config.toml
num_hidden_layers = 14
hidden_size = 256
num_attention_heads = 4
num_key_value_heads = 2
head_dim = 64
intermediate_size = 704
vocab_size = 3317
hidden_act = "swiglu"
norm = "rmsnorm"
norm_place = "pre"
norm_eps = 1e-05
positions = "rope"
rope_theta = 10000.0
rope_fraction = 1.0
qk_norm = false
attn_scale = 0.125
bias = "none"
tie_word_embeddings = false
parallel_block = false
init = "trunc"
init_std_qkv = 0.0358
init_std_o = 0.00677
init_std_up = 0.0358
init_std_down = 0.00408
optimizer = "adamw"
learning_rate = 0.000973
lr_mult_up = 1.39
beta1 = 0.95
beta2 = 0.95
lr_head = 0.00697
warmup_steps = 287
schedule = "wsd"
decay_fraction = 0.807
decay_shape = "cos"
final_lr_fraction = 0.05
batch_tokens = [32768, 65536, 98304]
max_seq_len = 128
doc_mask = false
train_tokens = 658600000
max_steps = 10663
dataset = "wikipedia_en"
MLP neurons of a small language model. Each row is named by its layer, matrix (down: output weights) and neuron, and shows model dimensions 144-239. Each number is 200 + 20 x the weight over its row's rms, rounded and kept within 0 to 999. A neuron's up and down rows have the sign that makes its largest values positive.
A block is one neuron, or neurons of one layer that tend to fire together. After each block is what it responds to, as a language model described it from the Wikipedia text at the highest values.

L6.down17,241,192,260,187,187,186,226,235,209,187,230,167,217,222,228,181,223,231,205,174,220,215,209,160,226,210,199,224,204,190,176,185,203,178,182,207,182,198,218,202,198,212,225,191,189,214,147,183,207,196,188,186,175,205,223,170,191,194,173,208,182,198,186,191,203,177,211,176,193,209,174,196,224,206,182,207,252,198,176,178,197,200,213,175,229,197,199,167,184,203,244,175,198,197,212,222
L6.down320,193,219,178,189,194,177,201,195,207,200,225,185,246,204,179,191,167,196,248,227,185,227,204,239,217,205,195,225,140,226,177,204,207,212,199,200,216,216,187,181,189,193,200,227,211,204,191,189,217,194,242,184,200,205,224,194,194,201,214,168,181,216,194,204,184,219,207,267,206,210,202,255,208,165,197,230,203,181,215,188,195,235,172,211,184,185,201,173,232,184,189,205,173,191,248,208
L6.down325,206,201,198,154,172,202,170,186,214,194,222,193,189,193,209,177,215,199,161,229,194,208,214,208,199,217,204,226,197,195,193,177,202,215,232,193,220,221,175,214,212,213,159,189,232,176,228,179,190,200,183,193,210,179,218,179,193,232,197,243,218,189,191,223,150,197,210,180,164,187,215,199,191,218,196,190,208,212,223,203,192,219,187,206,226,176,193,247,232,210,201,220,179,184,180,179
L6.down348,204,226,220,207,210,177,169,195,196,189,245,183,184,216,185,176,207,195,212,205,165,184,224,224,210,193,194,189,189,159,199,181,162,142,191,171,195,181,241,221,196,196,201,198,179,209,212,190,175,177,186,199,151,211,197,183,220,230,190,218,203,174,198,228,173,219,187,204,235,204,178,198,224,231,210,235,221,195,216,219,214,188,246,209,186,184,207,198,174,226,202,194,203,201,209,187
L6.down438,214,216,185,186,180,193,195,204,164,222,192,231,216,169,197,218,222,220,208,177,220,175,192,190,191,195,237,179,243,210,181,185,226,199,189,208,221,187,184,175,161,201,239,211,210,192,206,185,181,200,205,168,181,228,204,187,213,216,185,220,176,205,197,193,170,216,200,211,193,217,183,208,190,176,212,208,187,237,182,214,222,227,213,181,193,198,196,183,237,186,208,196,180,177,201,199
L6.down623,238,226,183,170,197,231,218,184,211,151,190,183,170,227,180,192,214,186,184,199,170,224,194,193,202,209,164,200,188,223,196,166,206,184,204,216,190,178,209,196,212,219,211,213,177,215,251,188,182,171,218,207,234,207,171,177,199,184,224,202,200,201,181,182,164,190,175,207,195,198,214,208,188,203,195,230,192,221,216,200,189,197,191,240,212,208,202,241,203,221,207,197,217,197,200,164
L6.down675,200,249,207,176,211,200,157,196,165,210,219,199,175,169,217,227,192,202,210,210,165,215,189,192,203,197,175,182,215,171,198,205,168,199,172,185,199,212,223,214,170,210,151,240,190,189,212,188,231,205,202,202,209,216,212,194,190,213,172,218,221,197,201,196,206,190,185,214,168,175,179,199,198,201,198,221,208,270,179,179,180,214,199,222,209,209,172,228,180,181,209,222,176,214,211,184
L6.down703,198,202,205,175,154,192,165,209,228,218,214,239,173,173,221,209,188,195,196,170,210,203,206,202,185,203,219,207,222,199,207,173,216,169,224,204,233,210,202,188,164,195,212,201,192,205,205,181,194,182,197,215,206,212,210,191,219,204,208,236,212,191,217,264,208,222,203,169,207,248,230,187,190,192,232,202,205,258,190,205,193,159,196,194,220,202,189,192,179,202,200,171,215,239,174,209
Responds to: Scorelines and word continuations. Fires on the dash-number half of sports scores such as 2–1, 1–2 and 3–0, and on mid-word pieces in sports or music tables and headings (R-ace, Ed-ition, al-bum).

L6.down6,177,219,196,245,198,227,236,166,225,210,191,216,213,191,199,197,179,194,206,188,238,201,161,163,202,207,207,206,169,184,182,218,193,180,204,190,189,221,206,204,212,204,189,252,204,214,165,185,217,192,194,186,199,169,184,185,221,186,204,201,147,207,175,212,175,195,191,195,210,195,212,222,233,204,215,207,173,213,189,210,228,212,202,182,218,172,195,198,191,196,172,198,224,205,191,191
L6.down209,194,177,181,221,203,197,191,185,207,203,169,239,182,181,195,179,237,184,195,206,236,195,195,215,207,204,218,168,199,211,227,179,214,197,198,212,208,190,160,200,190,212,219,204,217,179,163,205,223,205,190,197,204,178,133,179,189,219,209,199,198,217,180,217,212,204,190,188,184,190,173,211,175,190,191,219,199,228,207,218,202,205,203,217,213,197,225,180,174,181,213,186,222,174,202,207
L6.down231,172,201,225,195,216,194,171,176,213,197,191,218,210,186,213,219,228,210,215,198,212,232,211,162,209,187,159,169,215,174,175,160,183,182,189,197,165,232,187,192,210,195,203,190,208,201,171,196,202,239,191,202,196,177,206,166,209,214,178,217,192,221,215,186,211,188,217,210,200,184,180,187,195,220,240,218,213,238,207,199,188,163,176,197,194,159,196,227,212,191,216,199,205,207,219,181
L6.down253,204,173,228,215,208,203,182,176,220,209,170,213,231,197,170,187,192,181,199,205,200,231,194,182,194,177,225,193,196,177,192,207,189,172,206,186,184,199,221,162,193,226,158,209,193,192,205,219,198,187,211,201,203,214,215,204,180,205,215,216,231,170,197,223,239,196,221,216,176,199,207,194,184,186,230,204,191,285,165,187,205,174,188,181,200,184,204,193,193,206,207,186,197,209,219,195
L6.down318,175,227,181,203,199,219,222,229,226,183,176,203,188,201,228,207,171,166,191,203,225,192,199,207,218,203,204,201,178,184,215,215,210,182,211,226,183,201,225,190,162,179,193,187,206,218,187,203,196,181,162,181,196,177,191,179,201,199,201,196,218,199,196,197,188,182,209,180,187,209,200,204,219,175,225,208,239,235,193,184,192,216,223,162,202,220,196,212,201,181,168,199,206,203,177,216
L6.down426,157,230,209,208,190,196,204,207,198,202,238,251,196,195,205,222,179,192,216,231,171,188,192,192,193,198,185,203,214,222,221,212,201,238,204,196,193,209,173,224,217,224,236,196,210,200,176,224,196,210,211,211,172,219,206,213,208,222,197,203,193,228,199,222,201,210,188,241,209,207,193,185,193,209,229,184,190,174,205,207,180,213,214,232,212,212,227,175,202,196,215,209,199,200,178,232
L6.down514,200,209,234,234,174,207,153,184,204,188,195,219,240,193,196,215,186,201,198,209,238,196,209,173,182,174,195,226,179,212,201,188,162,203,190,203,195,193,194,207,176,189,227,167,229,226,185,190,206,187,212,208,206,178,197,203,199,220,164,203,196,225,223,196,186,191,236,190,200,188,219,208,220,207,195,193,238,183,231,207,189,225,181,200,180,222,192,185,173,186,198,199,193,232,190,201
L6.down543,176,213,231,169,223,198,230,196,196,180,207,178,229,203,216,181,185,228,224,173,226,211,196,210,210,217,174,221,178,169,193,192,211,207,242,144,189,166,240,196,176,197,189,234,222,212,239,186,188,209,206,210,173,173,190,173,232,216,205,183,201,215,200,167,213,209,197,194,212,173,205,194,201,222,173,148,209,211,203,179,203,198,189,181,217,193,213,207,218,188,218,201,231,184,197,214
Responds to: Coordinating conjunction "and". Mostly "and" joining two parallel verbs, adjectives or clauses in mid-sentence, as in "replaced and", "dissolved and merged", "uneven and hard"; also occasionally "but", "although" and "later".

L6.down8,182,210,225,215,186,189,216,198,223,191,189,234,175,193,186,194,209,241,189,248,204,221,216,241,206,211,219,232,232,192,159,167,213,180,207,191,209,181,170,198,215,210,256,198,216,185,223,196,202,185,189,215,216,231,184,192,220,232,218,172,205,210,170,205,213,200,179,196,178,207,223,179,177,199,203,205,227,202,179,220,220,177,187,216,209,213,191,213,189,208,212,199,217,192,206,229
L6.down13,215,216,228,209,219,212,208,246,230,178,180,215,226,202,240,198,216,185,172,200,171,191,176,220,166,205,194,233,213,221,194,191,203,167,196,205,225,220,194,219,214,213,209,257,215,190,207,220,214,176,223,211,211,196,188,177,144,193,210,217,211,181,200,221,180,217,208,174,210,178,217,196,160,218,176,210,186,231,209,194,205,197,167,214,210,231,166,207,216,215,179,220,202,193,267,193
L6.down233,246,199,206,181,210,226,204,240,215,191,200,197,214,210,212,185,201,202,188,193,202,177,197,209,200,233,190,161,217,210,182,202,196,164,175,234,197,217,188,218,212,159,197,160,205,178,202,189,203,219,203,199,188,207,192,224,173,206,204,196,211,202,203,199,204,202,236,160,212,177,200,204,190,216,201,208,230,188,179,171,183,198,211,200,206,180,190,195,219,196,199,238,175,184,211,220
L6.down331,223,210,201,188,204,181,164,169,197,226,195,226,225,174,215,234,217,221,165,187,218,185,227,204,194,174,188,221,198,227,193,206,211,202,200,179,188,196,215,200,211,213,180,208,179,203,207,182,186,193,189,203,190,232,185,206,180,200,169,181,227,194,210,183,203,213,186,192,187,211,203,168,198,182,209,178,215,276,212,189,238,209,188,212,208,213,193,216,227,204,214,163,206,208,218,213
L6.down395,186,191,197,227,228,208,213,220,213,206,205,209,181,210,203,209,192,190,223,184,193,174,195,188,245,203,191,187,228,201,194,191,225,171,175,177,232,219,204,211,197,173,225,182,195,230,192,188,224,162,242,238,227,209,240,162,225,198,181,155,208,167,229,204,208,187,212,189,200,173,229,207,196,201,199,216,209,205,229,206,203,188,184,174,194,203,201,207,193,238,219,199,216,193,182,201
L6.down451,192,163,194,204,235,199,185,201,196,189,230,194,207,206,200,220,168,218,186,192,223,209,251,203,190,202,218,170,221,218,193,217,199,190,200,223,214,177,185,224,196,183,175,179,203,209,183,178,179,169,209,207,163,187,213,217,202,213,184,224,218,228,196,203,230,198,202,191,246,185,173,184,229,209,218,191,218,236,193,198,144,209,210,183,204,195,207,196,157,211,187,184,208,195,199,212
L6.down482,211,212,180,187,216,185,172,218,214,204,232,186,218,228,198,210,217,190,189,227,179,196,197,202,180,195,194,228,156,199,184,210,213,208,216,135,207,222,194,212,165,186,173,221,179,212,190,195,191,176,197,200,176,196,220,177,229,194,160,175,210,181,205,221,189,187,225,196,185,220,218,177,175,214,185,251,219,175,215,179,173,205,168,218,192,197,210,247,236,218,235,193,211,172,199,207
L6.down644,177,214,196,183,191,203,168,232,199,206,178,157,233,207,206,222,198,160,224,231,191,224,210,175,192,213,196,180,197,224,199,188,238,189,197,193,230,196,206,211,166,203,204,236,221,176,185,180,240,209,220,235,169,178,195,215,195,236,211,211,154,188,217,182,187,203,186,208,190,199,161,175,213,199,211,225,226,220,252,200,196,158,213,194,181,203,216,204,222,210,224,219,188,196,219,174
Responds to: Heading word continuations. Word-piece completions inside Wikipedia section headings and table column labels, such as Med-al(ists), Go-als, Ch-arts, S-ee also, Y-ear-by-year.

L4.down176,196,202,192,170,220,210,201,203,194,224,163,234,259,225,185,214,215,159,201,200,187,183,202,180,172,187,207,190,218,208,207,195,195,165,200,199,215,201,223,218,207,191,203,219,180,214,210,197,197,193,170,230,172,194,159,209,233,205,211,164,213,186,188,193,206,203,207,201,177,223,195,200,186,174,190,231,196,257,161,200,245,168,173,203,166,200,200,216,190,201,224,201,195,190,181,176
Responds to: Mid-word suffix pieces. Word-piece continuations inside longer words, especially "imp" after a space (imp-acting, imp-osed) and adjective endings like -ical, -ial, -ious, -ing.

L4.down37,177,197,225,223,212,200,206,209,192,198,241,169,208,180,179,217,205,170,184,223,203,163,213,221,204,166,190,214,225,222,194,183,211,207,248,206,173,210,219,235,218,213,230,180,219,216,168,213,229,193,189,183,171,207,162,182,223,201,214,206,185,179,208,197,195,198,196,200,214,235,193,193,228,175,198,178,195,153,178,212,174,207,168,196,179,202,199,217,184,194,229,215,206,209,191,220
Responds to: Section heading word endings. Closing word-pieces of Wikipedia section headings and table labels, such as Statistics, Reception, Sources, Totals, Pos; more weakly, "number" after at or coordination, and other mid-word pieces.

L4.down21,196,186,177,211,199,209,173,210,200,174,183,214,218,216,190,220,179,197,184,184,194,204,162,187,206,163,191,182,171,215,189,210,225,213,196,192,166,208,183,183,234,199,206,224,214,198,211,204,194,220,219,188,184,214,218,180,237,184,211,182,194,212,174,180,206,195,231,202,219,242,192,211,192,178,189,177,216,169,199,234,177,236,213,238,195,180,237,217,251,165,216,209,241,195,214,183
Responds to: Connectives and name-internal letters. Fires on joining words between list items or year ranges (and, &, or, to in "2009 to 2013"), and on middle letters inside foreign names (Ryo-z-o, Göme-z, I-d-lib).

L6.down121,222,194,201,211,198,213,226,174,210,195,183,242,198,211,196,168,203,189,196,256,183,202,203,200,228,176,228,173,215,215,193,180,172,229,187,210,184,202,188,183,234,183,207,188,191,200,206,207,218,210,200,191,202,238,159,201,205,184,230,176,197,191,191,180,188,254,214,190,196,190,219,218,187,228,237,217,185,227,169,176,215,208,226,223,176,219,250,181,194,198,211,193,198,203,178,221
L6.down187,187,227,184,223,192,187,194,181,204,204,208,231,199,201,216,190,202,181,224,226,194,192,166,216,192,219,240,181,218,211,230,218,238,156,209,234,176,223,215,175,223,180,257,202,190,175,215,184,212,192,217,189,226,159,200,175,234,183,196,194,198,200,167,197,166,241,198,179,186,175,207,235,210,184,202,170,219,202,202,215,244,205,196,201,195,214,232,163,209,188,201,198,214,198,183,174
L6.down428,181,223,207,186,210,210,232,201,180,198,203,183,183,217,180,204,208,226,210,213,217,213,167,218,208,163,205,226,197,210,197,224,200,178,186,212,177,186,191,206,200,213,204,224,196,210,221,204,184,187,209,211,179,187,220,185,215,205,202,174,226,185,176,176,201,212,230,190,180,186,175,207,201,195,208,192,232,184,227,207,230,228,241,222,200,186,193,174,203,174,228,228,203,212,159,182
L6.down458,167,212,180,187,214,185,194,214,220,216,221,218,188,206,201,195,193,187,241,228,197,217,180,210,231,225,208,199,199,206,220,160,218,166,197,203,192,192,184,205,195,176,178,187,195,210,195,221,200,162,198,227,227,198,181,169,214,210,210,207,215,187,233,222,169,196,196,161,191,207,210,210,217,183,224,220,196,282,199,202,223,239,193,215,216,188,184,171,213,219,217,193,190,189,235,215
L6.down496,205,196,217,215,194,212,205,224,181,209,152,195,224,208,197,169,200,184,220,226,164,191,136,225,207,208,191,214,212,211,194,176,180,219,185,188,200,205,198,194,170,193,222,194,194,226,240,208,197,210,209,207,206,195,186,193,202,195,210,217,195,188,228,192,189,223,203,189,166,175,205,206,173,216,238,193,205,239,191,160,184,183,217,198,203,219,179,219,195,207,174,201,230,182,179,208
L6.down534,187,210,237,173,168,194,217,151,210,188,193,191,201,213,181,208,213,208,184,180,173,166,208,213,201,220,182,200,162,203,174,191,214,175,221,214,184,151,195,185,194,182,247,155,201,194,203,217,205,197,209,207,193,158,191,208,184,237,184,218,197,198,205,226,181,183,200,165,169,232,225,229,208,202,210,157,204,233,213,186,246,191,182,219,230,206,150,200,198,211,209,197,176,191,228,223
L6.down557,209,196,195,182,188,233,209,165,222,201,223,190,203,177,173,192,247,213,224,211,163,211,203,212,185,215,215,188,234,212,204,226,211,194,224,207,215,205,193,210,213,194,198,230,168,194,189,202,225,199,190,189,197,213,174,226,226,220,183,235,215,216,181,231,191,205,244,150,178,205,214,213,179,219,224,191,192,181,185,195,170,253,206,180,186,189,195,171,217,179,216,214,172,226,221,192
L6.down603,188,204,210,199,210,156,188,209,233,206,242,203,171,208,218,187,230,188,175,188,235,186,171,217,192,181,174,195,213,214,219,191,212,205,218,156,199,234,204,192,214,184,234,204,143,170,201,213,184,153,182,189,210,176,213,232,176,213,199,191,219,184,198,200,201,233,218,239,212,156,208,234,174,230,170,208,183,166,249,200,246,194,203,213,192,175,208,193,220,192,161,214,243,222,185,185
Responds to: Mid-word suffix pieces. Interior or suffix word pieces of long split words, completing a stem before an ending, such as il in vulnerabilities, ous in simultaneously, ial in substantial.

L3.down207,222,209,226,191,201,189,206,168,170,222,198,224,205,177,205,187,205,203,166,210,182,169,214,196,189,191,174,183,199,182,229,225,191,208,228,193,206,201,176,202,195,225,221,169,202,203,196,203,194,206,205,213,184,198,190,219,204,233,189,210,191,201,163,202,222,189,179,198,185,179,186,207,202,216,154,180,184,232,230,205,184,192,202,218,167,207,217,209,191,223,200,193,219,166,197,210
L3.down237,149,247,220,197,221,186,203,195,192,195,179,209,210,173,204,194,202,208,201,190,219,155,187,186,202,175,196,192,168,214,175,216,214,186,177,247,212,212,181,232,212,175,220,183,190,215,206,208,195,175,211,225,181,211,226,206,178,170,186,186,188,197,218,169,233,203,177,198,198,234,212,169,176,201,200,202,194,223,210,210,167,191,185,212,219,232,184,236,161,182,192,208,231,168,176,217
L3.down416,183,189,181,172,192,214,195,161,167,242,203,209,195,204,183,218,207,190,184,185,171,198,200,203,217,238,183,179,184,237,202,204,188,179,245,198,183,199,194,185,205,195,222,207,208,182,201,194,191,193,170,189,213,177,216,247,208,208,208,227,234,224,196,235,176,175,195,206,209,166,218,214,207,198,199,191,178,181,217,165,230,198,186,216,183,182,231,184,165,180,207,169,213,199,166,231
L3.down431,232,244,205,235,189,227,154,232,226,191,203,202,224,197,164,192,184,213,198,223,187,216,185,166,190,209,202,204,178,172,225,187,170,156,228,163,188,162,157,156,202,201,181,176,188,188,194,236,213,211,217,193,209,185,185,203,242,191,157,211,220,190,148,189,204,198,213,193,240,205,210,226,180,180,214,213,198,159,193,223,210,228,193,204,226,194,199,208,208,210,187,234,177,219,176,196
L3.down474,173,173,188,177,205,212,163,223,220,204,200,200,171,217,193,198,223,199,187,199,217,172,169,180,203,198,219,221,206,210,189,199,209,183,177,205,222,198,222,198,148,200,184,219,216,199,186,169,239,247,218,190,224,182,243,244,180,235,181,205,193,216,197,221,182,196,186,169,203,189,210,214,190,182,186,180,221,210,189,224,209,216,186,206,224,220,197,212,239,244,166,226,195,228,179,213
L3.down484,186,218,185,200,215,211,223,200,222,218,205,233,187,170,196,180,196,191,187,199,216,192,222,194,201,181,217,181,220,217,221,201,193,200,174,216,200,217,225,212,209,206,207,173,160,207,179,223,223,220,203,221,172,190,228,234,184,231,203,209,162,212,220,193,212,202,181,231,224,179,246,192,201,190,259,207,235,272,191,187,208,195,210,217,176,166,196,178,166,188,204,193,191,195,204,222
L3.down575,176,185,202,181,197,174,201,185,206,179,188,197,191,179,204,214,184,172,221,224,193,199,196,215,191,214,213,201,195,219,216,209,210,187,190,184,192,195,184,223,173,212,242,184,216,215,202,198,193,172,199,221,211,205,215,205,190,216,224,183,226,200,201,187,203,187,171,215,209,189,194,177,214,228,208,231,198,266,216,185,202,190,192,204,191,229,162,213,204,171,169,203,222,193,206,230
L3.down690,212,183,213,207,191,168,193,213,180,182,192,208,238,198,209,195,234,196,191,191,219,181,213,206,208,174,235,199,203,203,167,179,231,210,204,186,200,201,210,224,220,198,224,195,184,162,175,189,200,172,209,208,165,178,154,168,199,182,233,201,184,224,235,210,188,165,208,199,148,203,197,239,159,201,206,188,209,203,183,227,203,186,191,171,193,224,147,227,205,178,215,213,201,211,209,205
Responds to: Comma-following conjunctions. Mostly and or while right after a comma, joining clauses or ending lists (wooden, and a canopy; 17 goals, while); also mid-word fragments like -lin- in discipline, -g- in Agena.

L3.down10,175,196,204,207,182,179,244,184,175,191,228,201,178,217,208,197,211,220,221,191,205,166,197,174,227,205,217,191,204,192,211,211,190,214,199,184,179,223,209,225,185,198,177,196,216,243,192,188,228,189,144,175,178,187,183,172,171,201,207,160,167,203,237,200,191,221,205,195,204,182,221,189,222,198,194,155,209,235,230,178,202,190,172,201,188,173,212,210,182,182,173,173,243,208,170,204
L3.down47,185,193,212,233,227,191,165,224,191,210,216,199,153,209,175,218,192,211,186,196,207,226,213,224,219,187,238,208,228,184,197,219,187,225,212,200,184,180,231,206,188,209,216,230,185,239,206,200,150,175,211,200,210,206,224,174,221,187,207,221,227,199,186,207,164,221,190,231,183,205,211,190,215,187,222,202,210,221,216,177,208,189,191,183,219,202,176,208,208,188,162,201,175,187,221,209
L3.down63,181,201,210,203,191,220,186,206,228,212,206,184,202,149,213,188,205,193,237,181,207,214,207,193,182,222,195,181,178,208,195,195,222,191,232,167,215,194,179,225,217,184,169,217,189,189,180,179,219,187,199,214,191,232,177,202,207,220,209,170,208,201,198,197,177,210,188,227,245,171,214,188,196,193,245,169,193,225,191,178,220,144,183,201,214,170,232,217,168,193,214,163,173,214,179,203
L3.down123,220,205,176,226,175,197,193,176,190,214,201,216,189,201,178,219,208,220,226,185,203,213,201,213,222,212,179,217,180,207,200,234,230,214,197,193,189,222,194,217,204,176,210,227,232,171,168,194,181,179,232,222,169,208,190,177,204,219,212,182,211,192,189,182,187,245,171,211,187,180,207,165,198,233,203,186,181,196,216,209,205,208,217,179,230,176,163,181,209,169,193,178,202,179,188,206
L3.down196,231,209,242,231,192,221,179,200,172,208,185,199,205,215,204,208,199,176,178,203,206,240,243,174,205,208,205,180,182,198,223,233,199,209,126,190,204,222,194,216,191,216,197,232,182,206,196,235,205,196,197,183,159,233,218,189,155,189,196,193,189,216,195,206,222,212,190,200,188,177,217,209,213,245,195,201,184,229,215,186,179,188,203,226,212,201,185,223,189,204,213,166,232,171,174,208
L3.down290,197,199,198,187,215,196,231,210,186,195,176,185,197,202,215,189,187,226,168,200,218,208,203,186,192,201,183,183,201,202,183,222,199,208,182,185,201,180,214,158,188,167,185,233,207,187,199,189,197,228,238,207,212,167,213,172,223,207,222,228,168,213,218,164,190,231,238,160,168,210,214,200,198,212,238,173,224,204,192,177,226,206,209,234,218,193,210,231,193,212,177,230,179,206,202,200
L3.down345,186,231,200,189,183,212,204,220,179,169,206,197,197,208,235,200,194,214,198,223,200,152,205,202,223,183,217,221,170,231,208,199,209,175,204,197,211,185,216,190,192,195,186,187,196,171,220,206,136,179,204,197,229,216,225,198,191,179,225,194,164,188,227,207,214,224,180,221,182,247,231,217,194,195,172,224,250,209,230,160,168,172,218,232,205,242,213,211,183,214,213,175,211,191,209,213
L3.down694,238,193,243,181,196,195,189,220,179,213,189,211,181,220,210,222,201,188,212,209,198,220,199,160,235,202,195,178,191,190,208,227,217,182,216,169,226,194,188,204,173,222,169,208,188,216,219,199,202,185,227,237,215,181,222,178,226,188,209,195,228,202,229,221,210,187,214,217,206,199,203,181,206,213,221,188,169,206,212,169,199,202,213,188,218,160,209,221,216,171,164,178,251,194,155,187
Responds to: Mid-word "il" fragments. Word-internal subword pieces, mostly "il" after p/b/c (pupils, pilgrims, possibilities, Cecil), plus "ul", "al" and occasionally "who".

L4.down318,225,195,203,188,202,196,216,193,208,207,208,200,223,207,206,193,188,226,195,217,200,202,202,175,197,180,202,159,178,212,194,191,180,204,201,210,207,186,208,193,227,192,206,210,227,187,192,234,224,245,245,247,167,221,210,207,224,196,191,202,210,161,186,213,180,226,228,189,240,209,151,199,191,221,219,178,195,234,201,198,202,200,216,179,214,194,213,194,183,170,188,248,220,209,252,201
Responds to: Table cell pipe. The " |" pipe separator in Wikipedia wiki-tables, mostly the closing pipe at a row's end before a line break, in sports stats, results and filmographies.

L3.down15,253,198,209,215,195,193,192,198,218,180,182,248,227,182,223,192,191,233,215,203,190,214,222,208,190,216,197,188,218,194,185,168,176,214,185,186,180,200,168,203,195,194,206,229,197,188,162,199,221,228,203,182,216,189,211,224,178,202,201,212,174,232,193,229,189,181,215,177,193,187,182,200,175,230,230,197,222,234,195,202,184,183,222,195,219,187,240,185,187,217,228,203,226,209,207,194
L3.down139,196,191,188,226,173,217,187,197,207,160,167,189,216,206,167,190,157,199,196,215,200,238,190,194,186,171,167,222,223,225,209,204,238,212,214,182,161,177,195,200,221,178,197,189,209,177,210,224,193,197,212,151,220,184,202,199,202,195,222,209,201,208,189,200,167,226,213,227,223,201,184,191,216,198,169,171,198,192,239,207,161,213,206,183,194,190,218,215,208,226,178,168,184,192,174,196
L3.down161,204,230,218,204,214,235,231,181,180,166,203,166,209,203,203,226,165,236,180,186,196,196,210,202,189,191,202,220,197,178,219,210,206,170,188,195,214,216,210,213,182,185,206,183,203,178,240,195,178,201,192,165,232,194,224,190,227,208,165,210,175,195,201,195,199,232,238,221,209,217,163,206,198,192,203,204,200,218,202,213,167,186,204,171,194,240,198,202,214,194,208,178,210,157,183,203
L3.down270,200,204,179,186,182,177,218,154,206,196,227,224,204,193,200,187,216,190,187,202,200,169,196,206,234,203,193,197,227,173,223,211,190,193,183,228,198,205,163,182,160,205,212,190,173,212,204,216,188,212,205,203,182,224,240,198,232,210,198,211,211,187,231,185,191,202,195,225,196,189,212,177,220,209,252,196,213,189,184,204,221,219,216,161,191,200,193,208,208,209,233,213,223,218,205,232
L3.down297,212,190,202,191,178,192,189,202,208,218,187,261,244,166,247,191,202,200,256,163,223,175,214,181,241,187,226,212,171,193,223,182,208,184,192,194,200,197,206,195,181,206,216,239,210,200,185,202,188,197,207,218,203,176,199,189,204,189,194,188,206,191,200,196,203,213,203,199,179,180,210,206,183,177,229,198,192,263,235,223,225,190,184,206,245,203,206,225,189,206,168,194,194,179,231,207
L3.down375,150,212,200,180,208,183,186,199,207,217,198,202,217,217,204,202,239,231,216,214,201,234,178,190,179,192,215,215,236,180,213,208,200,198,166,186,206,212,197,194,184,193,186,206,161,173,192,185,165,162,220,250,224,238,197,235,218,214,193,209,201,166,225,203,207,206,219,214,189,192,192,213,210,163,256,216,187,250,185,177,194,193,209,166,183,190,192,206,179,190,181,195,194,192,183,179
L3.down588,212,182,217,176,222,231,201,177,163,193,186,221,198,200,188,211,179,243,191,219,218,178,202,205,210,193,211,239,212,148,198,186,197,201,195,195,214,210,197,197,183,208,180,203,191,171,209,245,202,176,213,217,190,183,236,231,210,195,217,190,211,167,219,187,231,184,210,219,192,222,203,210,216,216,188,219,191,216,205,224,205,202,242,167,160,202,223,194,206,223,203,204,180,217,207,203
L3.down600,184,205,168,215,183,205,207,214,191,206,192,157,238,212,222,191,188,206,170,225,175,221,204,206,209,174,220,227,198,193,194,240,199,188,206,181,192,190,165,224,201,182,227,192,169,169,209,201,189,210,216,178,200,166,200,204,217,188,209,234,185,175,152,204,216,195,216,218,181,183,204,223,186,181,203,207,177,190,197,194,211,213,209,203,164,200,176,199,236,206,198,213,208,204,198,194
Responds to: Article-start marker and scores. Mainly the = that opens a new article title after a blank line, as in = Mara Liasson; also score halves in results (2–1, 2-0) and mid-word fragments.

L3.down22,197,196,223,162,173,202,194,183,186,211,184,219,185,209,203,191,195,183,145,250,189,211,179,202,207,180,221,206,205,184,171,191,180,202,196,212,215,203,198,221,149,215,186,206,198,204,210,182,192,210,198,198,206,200,178,213,228,217,185,184,181,225,197,219,194,182,175,178,211,199,223,186,187,185,205,217,196,210,198,225,225,183,176,165,154,224,203,195,174,232,243,210,202,182,202,226
L3.down192,202,221,244,210,195,193,159,210,187,196,239,227,210,171,222,186,171,194,207,233,239,217,187,207,235,199,184,201,162,218,162,198,197,200,200,166,206,178,207,193,195,208,215,225,204,183,175,193,224,149,201,185,204,218,183,212,196,184,231,186,223,180,214,203,194,175,208,217,243,196,199,219,171,194,194,207,210,203,237,221,191,182,203,209,167,197,195,208,151,204,183,191,171,194,248,192
L3.down278,212,186,203,202,198,174,217,183,191,221,172,196,233,187,226,199,175,203,190,204,130,189,208,182,195,238,203,195,153,205,215,169,185,217,224,226,190,177,190,196,173,209,189,194,212,166,187,162,223,232,189,219,207,223,201,216,168,173,200,183,195,175,238,214,185,216,193,233,202,217,222,190,178,209,173,205,186,194,224,170,228,179,179,184,223,227,232,223,176,242,208,200,221,212,207,184
L3.down321,180,193,229,200,200,194,188,196,186,184,201,225,157,204,180,187,200,196,194,213,267,209,196,196,213,182,166,221,197,184,198,188,202,201,184,179,199,222,235,236,171,163,223,217,196,198,198,221,197,191,225,215,173,173,197,195,183,189,204,179,228,197,203,198,191,210,204,171,221,227,203,209,216,225,233,204,183,251,223,200,184,225,217,232,207,192,223,223,204,193,180,211,192,219,185,199
L3.down456,178,227,222,221,229,189,213,187,205,178,170,205,203,178,186,177,204,203,187,186,268,170,186,206,214,220,208,216,178,221,207,170,179,200,186,187,215,221,200,213,200,188,238,217,187,219,172,195,210,197,182,236,186,166,221,184,198,185,207,191,202,185,181,180,211,211,197,191,233,213,212,190,212,208,200,164,215,250,203,208,179,239,200,199,207,200,212,218,203,176,179,213,209,187,193,196
L3.down558,212,185,221,221,193,214,192,204,183,207,183,209,198,223,221,215,210,203,185,187,216,202,217,216,221,215,224,219,202,216,152,202,238,200,205,184,214,207,231,182,193,222,191,215,230,187,198,215,176,178,229,212,204,177,231,174,165,208,219,236,205,202,234,164,220,171,241,192,223,216,221,219,209,213,181,195,214,162,210,224,210,202,173,211,186,202,229,184,196,182,198,234,212,209,193,194
L3.down602,193,213,163,213,187,213,221,217,158,213,169,202,209,194,211,232,192,208,159,198,185,212,207,179,188,200,202,196,206,204,195,190,180,222,193,190,208,204,170,179,221,225,206,203,192,193,171,206,220,231,209,161,208,184,256,186,197,191,201,200,202,208,224,217,186,194,206,192,208,200,185,196,186,191,191,189,209,250,211,206,219,215,178,234,192,188,225,231,163,182,208,195,178,225,209,156
L3.down666,205,236,202,193,194,180,180,190,203,189,180,210,224,191,188,165,200,182,167,223,204,185,168,215,227,186,217,214,184,189,193,179,176,226,173,200,194,212,227,194,219,195,246,193,186,198,168,212,223,225,225,206,212,181,208,195,179,181,190,169,213,197,187,201,209,214,201,166,210,205,201,223,185,226,245,183,173,262,222,169,209,196,184,201,172,186,191,206,229,161,198,205,221,178,192,194
Responds to: Word-initial prefix fragments. First word pieces of longer split words, above all pre- (premiered, preceded, preparation), plus lone m (mine, molluscs), sub, post and Play(er).